From a checkpoint of a small transformer trained on Wikipedia.
Training: a variant of Muon for these matrices, 803M tokens, 6213 steps.
MLP neurons of a small language model. Each row is named by its layer, matrix (up: input weights) and neuron, and shows model dimensions 144-239. Each number is 128 + 24 x the weight over its row's rms, rounded and kept within 0 to 255.
Before each neuron's rows, "fires in" lists the words (lower case) most often at its 100 highest values on Wikipedia text that the model never trained on.

fires in: "and", "then", "that", "it", "never", "even"
L6.up493 [191 107 115 144 101 137 179  95 169 122 132 138  86 104 127 157 122 147 120 111 154 126 127  96 128 116 100 144  96 110 140 139 126 116 120 135 127 112 111 150 148 149 162 156 153 156 133 120  94 122 114 177 155 141 127 156 118 191 120 116 108 131 106 101 107 143 141 104 173 134 116 116 127 115 157 111 122 146 117 152  87  84 123 184 136 147 118 124 124 127 117 140 105 170 151 141]

fires in: "to", "for", "of"
L6.up1217 [139 134 159  51  93 134 122 120 135 127 124  37 134 146 135 131 124 145 122 121 106 121 119  95 143  92  96 140 195 108 149  88 153 132 160 116 152 167 148 135 108 157 143 154 121 119 109 156  87 121 113 141 132 118 100 160 155 146 106 144 105 159 117 105  97  80 177 142 115  91 163 130 141 136 140 133 121 112 137  84 117 122 122 106 146 120 112 112 126 121 166 164  89 143 119 139]

fires in: "as", "include", "and", "a", "was"
L6.up168 [142  71 112 137 120 115 153  89 125 122 121 146 139 134 126 166 157 135 156 145 111 170  87 107 136 132 123 155 143 109 147  91 122 140 149 122 131  95 146 132 169 126 108 155 114 128 138 172  87 126 177 104 143 135 162 124 119 119 152 159 168 119 120 103 105 140 121 133 100 137 130 130 130 165 127 111 151 156 157 118  99 180 118 137  98 139 142 116 130 159 124 123 122 135 159 146]

fires in: "despite", "without", "with", "by", "from", "his"
L2.up279 [151 121 114  89 143 157 103  75 114 124 133 146 123 141 124 142 141 139 148  73 126 104 100 164 151 117 142  95 160 120 118  83 127 125 134 131 121 200 142 156 166 131  83  90 134 161 130 163 137 118 128 123 103 157 123 152 190 131 149  95 137  90 145 147 140 138 125  72 132 143 109 120 138 122 145 159 139 128 107 140 137  82 134 121 123 117 148  85 104 146 122 118 160 109 145 129]

fires in: "an"
L7.up947 [118 139 130 153 110 147 142 132 146 110 142 136 106 125 161 167 123 134 156 173 117 183 192 101  99 121 158 133 136 143 132 145  87 108 131 182 156 104 125 106 148 162 106 100 120  94 147 138  97 149 167 110 104 153 104 126 146 139  91 141 122 128 169 161 124 120 125 110 143 155 132 138  47 106 162 144 166  81 127 108  82 153 104 116 113 152  86 124 111  93 106 153 147 193 140 125]

fires in: "a", "advertising"
L7.up1036 [114 141  88 112 127 150 106 178 136 126 133  87 147 142 147  72 140 145 114 131 121  91 101 142 132 117 169  92 148 154 111 140  98 128 127 116 106 134 133 135 140 141 136  92 111 119 111 161 151  98 156 111 138 137 127 127 116 157 109 130 113 143 151  78 150 139 110 124 129 151 143 146  95 147 152 101 113  92 162 138 125 121 133 115 159 190 140 132  79 117 124 135 133 140 161 134]

fires in: "all", "allen", "mall", "fall", "lost", "dallas"
L2.up573 [149 106 129 133 106 119 125 128 112 156 124  76 114 123 107 177 127  81 112 105 116 117 130 123 124  88 156 140 126 154 106 138 115 127 141 154 138  44 165 121 152 112 188 123 145 141 112 124 138 100 119 124 116 152 118 128 170 127  74  82 116 129 153 164 101 120 107 102 123  94 128 152 117 135 127 144 158 131 107 113 136 142 140 188 164 178 153 115 138 170  83 134 121 135 185 144]

fires in: "a", "of", "the", "his", "for", "dean"
L2.up621 [116 106 110 104 124  90 136  87 136 113 146 163 121 117 141 133 123  96 105 141 133 138  99 143 135 168 129 131 124 142 104 113 110  94 131 150 156 127 149 107 117 124 115 120 145 162 165 175 119 151 114 165 135 164 125 142 108  80 118 133 119 112  91 124 146 168 115 131 119 115 185 146 128 173 128 138 125 114 112 108 148 151 152 151 113 158 110  64 125 123 144 128 132 139 109  87]

fires in: "on", "ones", "the"
L2.up420 [ 99 122 118 135 122 100 162 120 101 124 122  85 136 124 151 115 114 124  87 113 110 129 181 123 136 147 156 111 161 204 114  99  90  92 124 106 169 129 133 117 128 133 113 168 135 118  95 100 144 191 129  64 151 157 153 116 111  90 133 102 157 160 148 100 111 115 100  71 144 165 179 142 143 115 113  88  97 145  78  99 144 110 172 136 117 114 141 107 123 102 118 139 133  92 139  96]

fires in: "so", "though", "later", "although", "addition"
L6.up501 [100 141 149 116 112 138 188  87  85 140 179 125 115 149 161 121 139 150 104 138 142 156 118 118  91 122 108 120 174 119 118  91 137 133  90 138 154 142 135 127 186 184 147 105  66 109 102 148  94 132 174 168 160 162 140  89 120 141 140 134 165 133 128 170 147 138 129 141 143 108 121 143 104 131 126 139 161 138 140 125 144 138 125 112 121 104 151 155 132  97 149 153 185  99 114 159]

fires in: "the", "on", "a", "in"
L2.up976 [120 124 140 125  96 130 125 137 119 132  98  99  79 120 132 115 155 100 128 136 110 114 156 134 146 112 106 126 103 132 146  79 134  89 136 134  73 132 142 146 100 159  97 175 121  77 142 123 125 143  98 138  96 129 116 116 135 107  68 129 112 126 127  71 120 101 128 122  74 142 142 125 146 130 127 145 119 149 106 167 102 111 123 106 142 155 127 109 156  73  90 127 148 142 134 126]

fires in: "in", "of", "from", "to", "lenses"
L2.up1117 [125 149 128 113 135 117 162 148 145  90 175 164 103  66 124 129 123 138 131  78 123 145 143 140 153 118 102 159 124 150 112 142 134  99 115 112 156 134 117 131 168 167 115 112 102  98  93 108 165 132  93 103 183 141 141 138  82 148 118  93  99 110 111 168 149 140 118 142 113  82 167 142 124 168 128 170 124 115 144 131 117 143 127 145 137 129 144 135 113 130  98 173 115  96 116 120]

fires in: "it", "film", "game", "series", "the", "movie"
L6.up334 [144 103 128 122 202 149 122 106 151 102  98 122 154 111 145 120 187 124 146 120 104 168 150 135 118 110 149 164 154 141 152 149 113 119  68  92 145 127 140 160 166 129 133 108 135 123  98 114 115 107 152 109 126 120 135 146 123 122 161 151 118 175 126 157 178 141 111  79 174 155  91 157 106 149 135 126 119 142 125 103 123 103 148 152 100  92 146  80  98 118 142 167 124 132 137 139]

fires in: "at", "the", "from"
L2.up924 [112 136 110  46  69  93 110 106 105 131 101 104  74 133 110 112 116 119 141 143 120 123 102 100 142 118 122 124 104 135 159 112 132 111 110 133 140  92 118  96 131 122 118 129 122  87  99 167 104 147 136  67 157 143  96 114 124 163 110 120 139 128 148 104 123 124 128 134  94 118 153 134 160 133 121 108  85 146 107 131 118 130 165 135 107  97 116 117 155 148 104 106 149 158 122 139]

fires in: "the", "a", "both", "described", "s", "males"
L6.up689 [134 144 120 155 119  89 137 117 119 104 137 121 120 128 118 117  98 130 135 107 118 123 196  82 186 101  89 157 173 151  94 173 117 138 144 112 134 120 163 114 120 126 131 113 138 127 108 115 116 146 126 122 110 157 138 102  80  68 128 122 126 152 139 166 155 160 114 103 137 118 123 141 148  81 101  69 102 130 141 149 139  93  90 187 132 173  84 117 100 139 171 101 121 127 144 114]

fires in: "to", "shanxi", "shares", "shift"
L6.up850 [134 163  93  87 121 159 103 115 166 182  92 109 113 116 142 124 107 114 139 138  61 142 115 144 126 101 151 134 121  70  98  96 127 129 129 142 144 172 131  95 146 127 138 119 139 159 104 161 155 152 146 125 123 139 149 137 134 114 124 157 167 158 114 134 139 119  65 166 121  84 155  99  94  99 105 105 143 129 141 135 133 152 158 112 147 144  79 163 153 121 111 159 111 170 123 146]

fires in: "for", "as", "american", "than"
L6.up1197 [162 133 146 119 168 143 155 162 111 137 180 100 134 112 163 136 127 129 111 132 191 154 136  99 124 127 150 123 127 112  93  97  87 113 126 109  97 121 112 117 123 137 107  82 127 129 147 103 128 105  92 110 110 123 108 135 209 106 118 111 144 127 127 135 135  97 113 160 111 139 149 122 117 135 124 131  89 167  80 159 139 100 158 166  82 125 129 172 139 125 182 159 106  96 100 170]

fires in: "was", "is", "mr"
L2.up480 [122 112  79 115 157 149 111 105 147 125 122 146 102 107 159 107  98 159 117 149 156 152 199 154  90 176 108 114 143 156 114  95 133 117 123 157 121 152 171 133 121 130 125  82 146 120 148 128 129 137 128  92 162 163 117 127 127 129 139 131 153 100 168 113 123 125 159 124 129 124 116 127 121 102 138  94 138 156 150 142 122  74 103 137 101 135 105 117 179 150 144 116 128 166  87 124]

fires in: "is", "as", "are", "be"
L7.up1243 [150 153 112 153  96 109 142  85 119  84 149 123 112 128 146 144 130  82  99 124 136 130 169 177  85 135 147 130 135 108 104  99 134 166  97  98 130  99 154 101 174  88 143 109 145 104 120 170 127 130  98 162 152 174 140  97 100 111 107 121 115 142 148 130 158 141 144 102 128 140  98  95 125 134 119 104 131 126 145  91 152 118 117  97 162 113 158 115 184 117 118 130 187 128 119 150]

fires in: "the", "and", "or", "same", "ibadan"
L6.up190 [167 134 119 122 116 115 121 145 116  72 128 136 136 117 105  68 173 165 111 126 100 143 106 112 106 181 173 128 134  88 135 121 134 115 162 125 123 106  90 114 115 155  92 120 127 161 127 108 122 104 141 131 109 113 136 130  70 137 154 154 115 111 109 123 152 126 140 168 195 113 103 137 126 114 136 153 105  94 160 127  66 146 111 133 159 118 133 131 120 154 136 119 111 145 141 123]

fires in: "had", "have", "has", "a"
L2.up222 [114 132 127 104 115  91 106 138 130 181 173 158 156 154 126 101 106 106 110 122 130 176 130  89 192 169 128 127 148 141 136 157 109  87 138 158 150 112 155 119 133 156 120  82  92 111 124 181 129  89 135 114  98 118  67 169 164 105 142 115 172 156 136 139 121 114 116 145 141 144 123 154  83 114 132 151 124 136 130 112 146 135 139 156 158 125 137 138 163 127  84  91  91 128 122 120]

fires in: "north", "east", "west", "south", "hill"
L6.up177 [168 153 135  98 146 104 148 100 138 121 127 175 116  97 125  87 115 129 133 133 198 155 116 110 140 155 123  88 103 129 131 104 133 134 145 135  86 115 157 159 183 141 125 106 120  77 135 137 143 138 143 128 115 119 104 121 146 134 116  92  97 137 108 144  89 167 122  91 182  90 125 210  90 131 100  79 109 133 133 152 101 160 131 122 144 123 127 111 114 162 123 146 133 126 130  88]

fires in: "the", "to", "and", "is", "are"
L6.up799 [ 82 171 126  76 119  86 110 118 130  98 127 122 149 160 161 138 113 131 152 150 138 159 119 115 133 105  98 192 124 113 142 118 119 123  96 128  69 105 119 127 152 175 142 129 127 111 124 139 140 103 145 149 142 123 123 108 135  74 119 126 110 130 122 119 127  85 162 125  95 119 127 136 129 107 154 128  99 102  79 186 126  95 155 151 102 173 164 122 123 114 101 131 110 126 123 114]

fires in: "to", "have", "also"
L6.up744 [130 174 122 116 169 152 114  85 135 117 135 138 135 148  80 143 130 130 121 115 120 113 130 143 153 127  96 132 159  98 180 159 135 140 139 114  89 136 152 151  90 115 119 149 140 127 134 175 117 158 142 139 154 136  90 132 133 118 132 178 123 119 148 128 109 136 169 122 190 111 148 141 133 117 133 137 180  99 133 109  74 114 134 120 164 103 103 143 109 200 122 119 110  92 120 143]

fires in: "to", "of", "his", "median", "m", "in"
L6.up188 [141 136 133  89 141 118 109  94 147 125 131 130 106 133 107  95 159 148 110 105 103 116 153 118 109 147 102 129 123 138 117 108 109 123 170 172 114 146  94 123 134 107 177 147 105 101 130 160  97 154 145 177 137 143 117 114 109  91 133 143 154 107 132 151 153 133 140  92 124 129 108  95 138 125 115  81 120  70 164 104 147 134 162 112 133 158 100 179 107 118 127 143 123 180 123 115]

fires in: "and", "or"
L2.up697 [162 137 102 118 172 139 134 150 121  85 130 101 141 114 134  96 147 130 124 139 150 157 126 123  93 152 134 131 163  86 125 128 122 144 154  83 157 126 126 142  82 119 154 108 111 155 132 121 113 137 160 123 126 103 177 130 115 151 155  98 103 120  92 173 134 148 154 129 179 112 125 113  85 175 144 117 121 104 132  86 137 157 115 159 111 130 114 161 118  98 147 143 108 129 148 169]

fires in: "and", "rybolovlev"
L6.up962 [131 139 131 171 181 160 119 113 116 137  85 124 139 110  89 148 130 116 101 151 102 138 133 138  99 148 128 125 155 129 110  91 103 123 151 101 148 129 134 107 176 133 159 120 129 143 140 156 131  80 178 127 113 142 135 172 131 145 122 144 118 163  98 116  75 149  76 151 116 144  97 133 146 131 127 103 186 113 117 134 110 107 129 128 133  79 105 139  96 151 137 128 170 130 121  86]

fires in: "the"
L6.up1239 [139 152 104 119 139 138 148 147 149  29 161 144 118 135 124 129 129 105 155 150 173 143 121 123  82 105 196 139 146 164 142 151 148 128 168 105 140 116 100  93 124 116 135 129 149 173 114 149  99 143 128 104 135 115 102 111 128 135 146 125 139 154 105  94 154  97 133 127 106 119 173 169 123 123 153 138 129 128  97 116 129 148 176 142 133 153 124 126 163 104 123 121 107 114 149 152]

fires in: "but", "however", "and", "this", "to", "was"
L6.up1099 [137 117 124 159 142 125 160 126 162  60 146 122 146 112 166 138 121 120 113 141 169 140 136 146 126 117 116 121  87 114 113 121  94 135 183 140 103 132 133 160 224 149 130 112 147 102 163 161 116 147 108 190 123 123 135 120 135 123 135 110  94 158 127 143 117 121 127 127 159  93 126 127 132 143 183 151 147 127 118 103 133 132 132 155 120 175 113 138 136 133 140 134 210 140 141 116]

fires in: "a", "aus", "azerbaijani", "aon"
L6.up1087 [138 139  99 147  91 105 153 121 184 134  96 124 115 123 144 194 151  91 136 114 119 164 148 119 123 171 122 151 128 135 105  95 117 122  90 174 104 160 101 125 127 127 121 100 132 134 147 127 129 111 145 114 121 115 127 135 126 123 144 117 142 131 158 118 178 112 114 127 112  83 140 130 127  79  90 128 165 120 145  77 107 137 125 130 188 131 118 130 120 135 140 131  95 127 131 154]

fires in: "the", "a", "that"
L6.up120 [132  81 125 120 109 142 116 152 120 108 120 106  96 143  58 177 115  71 160 150 135 129 124 122 136 136 100 144 114 123 148 151 134 100 161 172 128 146 129 152 176 123 127 105 127 197 119 145 128 126  93 136 129 154 121  91 138 100 121 137 143 121 127 130 140 164 159 153 118 122 152 100 138 131 168  72 100 112 125 175  94 135 102 129 129 142 101 118 143 144 153 171 144 126 183 124]

fires in: "the", "a"
L6.up18 [124 117 103 126 113 140 132 121  70 123 142 153 129 120  78 142 162 115 147 121 111 175 120 128  76 180 143 126 138 122 150 129 110 124 164 119 142 129 123  98 112 126 142 104 101  87 138 171  71 137 111 135 141 134 111  89  76 156 120 105 143 159 130 122 138 115  93 132 157 142 123 137 166 124 124  73 102 147 120 175 140 151 122 113 126 128 143 112 131 148 130 107 129 122 140 139]

fires in: "the"
L2.up746 [115 179 123 132 138 120 101 153 132 130  82 114 143 148 120 129 136 155 126 109 136 136 126 101 125 119 106 104 138 151 121 111 120 144 133 119 171 114 112 112 117 112 134 141 162 126 124 144 119 169 111 110 138 124 103 126 140 119 141 127 153 141 109 173 138 144 103 138 126 129 140 167 171 162 137  78 100 116 123 139  98 127 100 137 101 118 132 183 134 137 136 136 162  99 167 107]

fires in: "his", "this", "these", "another", "the", "other"
L6.up900 [134 102 112 117 138  93 119 135 111  70 115 133 111 112 130 155 120 141 103 115 140 130 121 134 136 146 173 135 119 128 147 124 110 125 104 160 129 110 119 129 141 106 170 146 128 122 127 113 107 114  75 139 134 160 147 120 116 106 128 130  91 167  95 135 134 127 131 122 156 156 114 138 132 136 161 138 104 124 121 169 141 110 119 106 112 140  90 113 114 128 125 159 104 157 165 163]

fires in: "a"
L7.up7 [135 139 105 121 114 127 156 138 141 158 158 148 114 124 129 123 171 118 110 132 120 126 127 103 155 153 110 127  88 104 154 143 111  92 110 121  85 186 114 104 120 118 106 103  71 136 160 144 140 123 112 164 162 121 102 123 135 105 145 128 160 110 133 121 108 139 137 130 103 138 115 142 105 102 121 110 155 142 187  97 124 110 139 132 103 130 107 113 148 153 182  77 162 160 101 156]

fires in: "but", "only", "however", "as"
L6.up690 [177 106 100 130 116 103 124 110 117 137 112 166 145 115 116 160 140 163 117 129  72 141 130 130 139 149 111 130 136  85 132 155 160 144 122 105 133 110 128 130 230 104 126 113 168 139 138 105 158 125 113 161 176 128 121 113 120 128 140  90 156 108 143 162 121  91 166 109 168 122 144 120 129 159 174 134 147 163 105  99 146 139 133 130 124 137 154 133 137 177 119 153 166 125 117 114]

fires in: "the", "that", "smaller", "larger"
L6.up565 [142 135  89 134 141 161 145  85 144 161 159 119 154 122 113 157 143 129 137 103 178 124 126 145 101 111 169 141 150 105 128 144  90 123 116 112  97 117 113 125 133 120 147 133 111 144  78 134 122 153 135 123  85 155 116  93 100  90 127 179 136 108 138 183 130 151 135 163 166  93  94 100 168 117 146 102 146 168 151 130 104 144 147 147 122 102 133  89  62 126 135 120 102 116 180 152]

fires in: "the", "first", "current", "more", "second", "its"
L6.up124 [138 142 111 102  80 102  89  94 122 126 164 103 131 122 145 147 142 104  96 113 128 124 146 160 149 118 159 116 192 132 123 104 120 156 133 186 128 135 135 116 174 162 166 150  99 136  84 159 112  96 163 135 151 114 138  86 146 102 110 141 147 125 134 145 139 161 149  90 105 100 125 123 167 165 153 121 128 126 130 151 133 103 180 112 145 144 121  38 129 123 103 168 137 129 139 110]

fires in: "are", "were", "is", "not", "be", "also"
L7.up856 [120 102  76 103 166 115 147 112 170 165 145 159 151 122 139 117 115 117  97 135 152 164 140 108 139 118 129 123 131 122 126 124 121 137  88 169 134 106 134 121 139  84 118 128 134 116 146 138 134 124  84 114 151 141 159 126 129 146 107 144 103 100 149  99 140 111 117 141 104 196 109  83 138 136 105 117 177 143 132 119  99 124 123 142 105  96 167 130 148 157  91 122 106 147 118 132]

fires in: "which", "that", "what", "who", "how"
L6.up1211 [165 178  95 123 100 122 139 122 121 121 119 129 122 109 121 146  98 119  97  78 129 175  99 147 118 125 146 120 112 167 119 134 115 128 148 167 109 119 144 177 175 151 121 129 137 114 138 155 120 144 148 143 137  93 164 138 128 108 129 123 129 131 111 140 133 173 127  99 117 130 108 123 161 105 166 183  95 109 109 123 100 114 100 105 116 135 101  86 122 155 142 158 128 162 180 188]

fires in: "and", "a", "who", "is", "was"
L6.up1020 [124 160 118 120  77 124 139 137 147 149 118 127  91 178 174 127 133  90  94 118 143 146 111 151 159 130 120 122 101 103 168  65 105 142 107 144 134 113 140 152 184 112 100 115 131 135  90  89 116 159 153 120 157 129 140  92  87 135 106 128 141 140 153 121 111  75 131 128 121 122 160 106 133 124 150 110 114 136 175 162 103 136 126 132 115 153  92 115 127 149  98 137 119 193 114 148]

fires in: "was", "to", "were", "went", "of", "boosted"
L6.up992 [121 133 128 130 141 130 175 125 180  84 112 126  59 171 104 120 145 200 132 103 139 121 159 129 175 131 146 110 139 146 103 108 139 106 156 142 175 107 168  79 120 143 103 121 142 121  93 191  91 138 130 122 140 167 154 145 157 139 128 103 183 128 152 143 128 128 164 105 141 134 136  96 141 133 115 127 139 147 141 101 141 112  86 134 149 128  75 142 122 157 114 137 147 130 113 109]

fires in: "there", "therefore", "of", "where", "the"
L2.up1121 [124 125 150 104 155 137 111 139 170  85 134  91 122 135 120  92 132 151 144 126 144 129 101 137 137 110 162 128 111 179 113 168 119 109 112 161 128 120 108 175 114 124 104  64 130 111 143 115 129 124 136 166 121 151 149 110 162 145 133 218 136 130 150 128 102 121 144 135  80  91 147  79 138 136 153 126 129  56 147 123 128 127 178  73 117 129 131 171 115 168 133 121 116 150 163 118]

fires in: "the", "with", "of"
L6.up138 [113 120  91 109 137 111 131  98 118 115  94  99 151 121 111 165 112 153 130 137  73  96 148 196  91 131 148 148 128 112 121 146 126 131  95 106  93 143  98 134 191 112 119 123 119 111 136 127 143 139 158 110 107 142 121 100 149  80 115 117 170 131 149 156 114  45 131 132 106 112 115 105 140  95 111 137 134  89  77  98 126 121 163 147 125 161 140 141 120 152 127 189 115 103 118 156]

fires in: "were", "was", "of", "age", "becoming"
L2.up667 [138 114 123 133 111 167 149 143 132  85 131 157 135 128 110 114 125 131 129 100  97 124 149 158 163 140 133 154 108 121 101 118 142 125 124 133 140 121  90 119  99 156  64 127  82 130 112 185 153 141 103 135 119 103 137 145 127 118  94 180 154 162 117 123  89 135 153 141 168 135 166 121 118 122 106 129 149 152 134 124 165  98 127 114 108 140 107 128  77 148 128 117 108 126 155 142]

fires in: "and", "of"
L6.up745 [146 175 160 119 102 145 115 115 147 161 135  73 138 134 126  54 130 122 102 111 106 157 135 167 102 120 147 115 150 129 134 109 132  87 143  88 152 139 137 132  91 126 144 139 147 112 133 131 151  87 138 163 159 107 148 138 110 133 124 125 112 106 108 131 135 104 151 140 144 131 106 114 107 133  84 141 111 115 162 101 149 152 155 132 111 117 155 156  94 113 117 144 111 177 168 155]

fires in: "a", "in", "were", "are"
L2.up528 [ 91 102 140 136 107 135 135 164 140 137 143 140 124 146 165  83 113 147 133 149  76 112 132 159 156 118  94 130 129 111 142  94 117 134 134 117 113 178  95 162 119 109 142 135 124  88 174 108 154 160 133 122 192 114 135  90 117 116 112 114 101 116 153 126 153 129 148 114  67  78 135 129 103  98 116 132  98 108 123 107  96 128 106 118 118 127 101 126 109 140 132 136 115 129 124 123]

fires in: "s", "his", "a", "from", "battalion", "put"
L2.up380 [151 127 137 137 122 169 118 119 141 114  99 184 136 145 137 152 118 195 158 119 122 101 107 189 175 162  60  87 149 119 125 108 129  90 112 146 117  95 136 144 111 134 159 121 165 135 109 108 146 132 128 105 127 159 153 115 142 147 161 130 179 123 144 102 145 151 107 100 118 148 105 137 124  80  94 136 125 161 129  95 138 148 141 139 110 101  80  85  89 132  74  99 118 112 146 135]

fires in: "a", "authors"
L7.up517 [ 96 110 108 118 141 108 159 153 125 151 112 141 122 100 164 127 168 141 133 119 119 192  98 158 143 169 159 152  95 143 146 129  89 125  95 136 143 141 135 129 121 129 167 128 126 118 123 112  87 144 112 129 119 166  86 150 109 123 154 109 175 121 134 106 149 154  79 128 138 121 147 124  81 131 156 113 169 115 160 155 104 145 112 172 124 177 110 137 134 138 130 153 101 116 110 152]

fires in: "the"
L6.up840 [133 144 114 102 151  80 148 147 105 149 146 116 122 156 147 120 107 116 152 141  95 108 145 102  90  96 159 155 165 170 155  94 122 123 139 147 133 137 154 116 121 123 138 122 160 127 122 179  94 128  94 123 129 107 157 129 114 120 109 131 145 143 131 131 109 147  93 162 108 132  87 116 141 108 141 120 124 127  89 117 134 122 156 140 138 124 123 149  94 105 128 156 146  94 124 124]

fires in: "the", "of", "following", "where", "from"
L2.up445 [122 153 110 114 129 114 128 113 113 146 140  74 118 130 126 129 137 138 132 137 135 149 147  92 109 127 148 159 151 144 123 103 111 116  99 189  96 132 139 167 117 101 162 130 147 136 139 116 159  97 142 119 116 139 118 135 103 120 121 127 131 131 138 120 154  69 136 116 124 119 141 122 117 111 147 109 122 116  85  85 113 132  98 122 132 127 159 112 123 119 147 136  89 169 140 136]

fires in: "which", "1", "what", "pinya", "and"
L7.up625 [123 116 114 120 165 155 118 132 123 130 160 113 148 103 108 129 149 104 128 124 113 126 171 137 106 113 121  95 165 153 135 116 110 106 142 134 129 171 108 135 156 112 104 138 156 160  93  93 143  78 104 136 120 164 131 150 133 159  84 123 142 116 171 121  93 183 106  57 136  97 131 111 118 117 118 121 124 121 117 124 115 129 132 117  93 100 117  98 134 139 144 169 134 138 135 149]

fires in: "from", "by", "of", "with"
L2.up1032 [143 159 121 110 135 105 115 101 176 135 155 108 134 127 163 107 101 130 165 133 137 102 135 137  74 116 121 147 162 128 136 152 105 142  65 140 119 123 130  99 144 128 155 105 134 100 132 119 132 125 113 114 156 113 122 141 137 153 162  61  98  91 108  94 190 120 119 147 105  90 123 118 122  92 121  74 108 124  90 120 136 110  72  69 131 148 105 186 159 135 142 132 103  69 148 121]

fires in: "in"
L7.up449 [117 134 167 131  97 145 119 157 122  94 132 148 119 130 122 112 134 153 110 135 167  97 148 141 120 103 119 150 127 156 120 184 104 135 134 122  94 131 130 164 134 172 152 130 143 115 145 124 108 135 128 136  85 179 123  98 133 144 136 162 138 129 121 160 138 133 110 101  71 124 127 147 121 113 105 162 113 139 145  77 150 141 138  86 117 110 149 114 138 154 126 173  87 189 123 144]

fires in: "of", "the", "by", "from", "fellow", "between"
L2.up397 [121 111 145 161 163 129 109 148 177  85 138 129 131 167 146 110 146 152 162 116 120 100 106 112 154 113  98  84 139 126 115 101 124 154 159 174 141 109 144 102  97 124 110 108 114 163 109 142 145 128 125 166 109 165  98 134 153 140  98 168 162 102 122 124 153 125 168  84 122 143 168 108 148 167 120 142 110  84 121 121 150 115 132 126 116 136 119 134  88 118 136 131  96 167 147  99]

fires in: "in", "that", "which", "of"
L7.up883 [104 151 139 113  92 141 123 120 174 128 180  36 129 117 107 161 105 125 154 121 134 142 107 130 133 149 118 140 104  99 162 141 143 105 103  81 103 130 105 142 132 125 127 114 145 151 145 136  75 111 126  93 133 166 148 144 119 105 110 129 120 153  99 200 136 111 133 102 128  66 138 136 163 114 168 181 149  81 130 145 142 140 134 146 107 134 100 126 101 122  95 155  77 125 116 108]

fires in: "a", "in", "per", "disbanded"
L6.up41 [ 76 143 174 120  99 136 154 107 136 128 163 143 108 152 119 137 112 129 129  83 117  83 129 143 135  93 143 107 116 120 154  97  91 143 199 116 125 126 161  94 109 127 142 115  96 137 182 160 136 127  72 120  86 144 156 110 106 143 121 129 148  75 130 112 148 122 122 140 140  78 125 127 122 143 145 111  96 129 148  88 156 124 129 150 130 154 157  88 158 112  89  97 104 156 120 107]

fires in: "a", "is", "are", "was", "were", "be"
L6.up1086 [114 193 107 158  89  99 134 118 164  95 117 175 110 131  89 135 122 123 138 112 132 187 134 131 130 178 170 134 139  92  81 100 134 141 132 104 118 115  89 104 121 131  94 130  80 125 119 152 122 149 102  68 128 112 176 142 157  91 110 136 127 136 180 139 115  93 138  78 117 133 159 136 124 117 158 104 156 110 128 137 155  81 131 131 117 149  87  84 126 156 140  89 131 158 159 120]

fires in: "an", "anomia"
L6.up288 [125  59 157 133 125 135 143 108 122 120 108 167 123 126 141 116 109 151 138 106 134 166 160 104 178  82 151  85 113 123 121 138 102 106 141 109 119 138 103 138 132 118  92 143 134 127 127 142  89 155 137 107 107 148  87 154 142 132  74 154 139 172  90 128 107 167 124 110 170  89 143 121  83 106  88  75 125  95 103 130 120 134 129 188 100 104 144 136 151 118  91 110 174 116 163 148]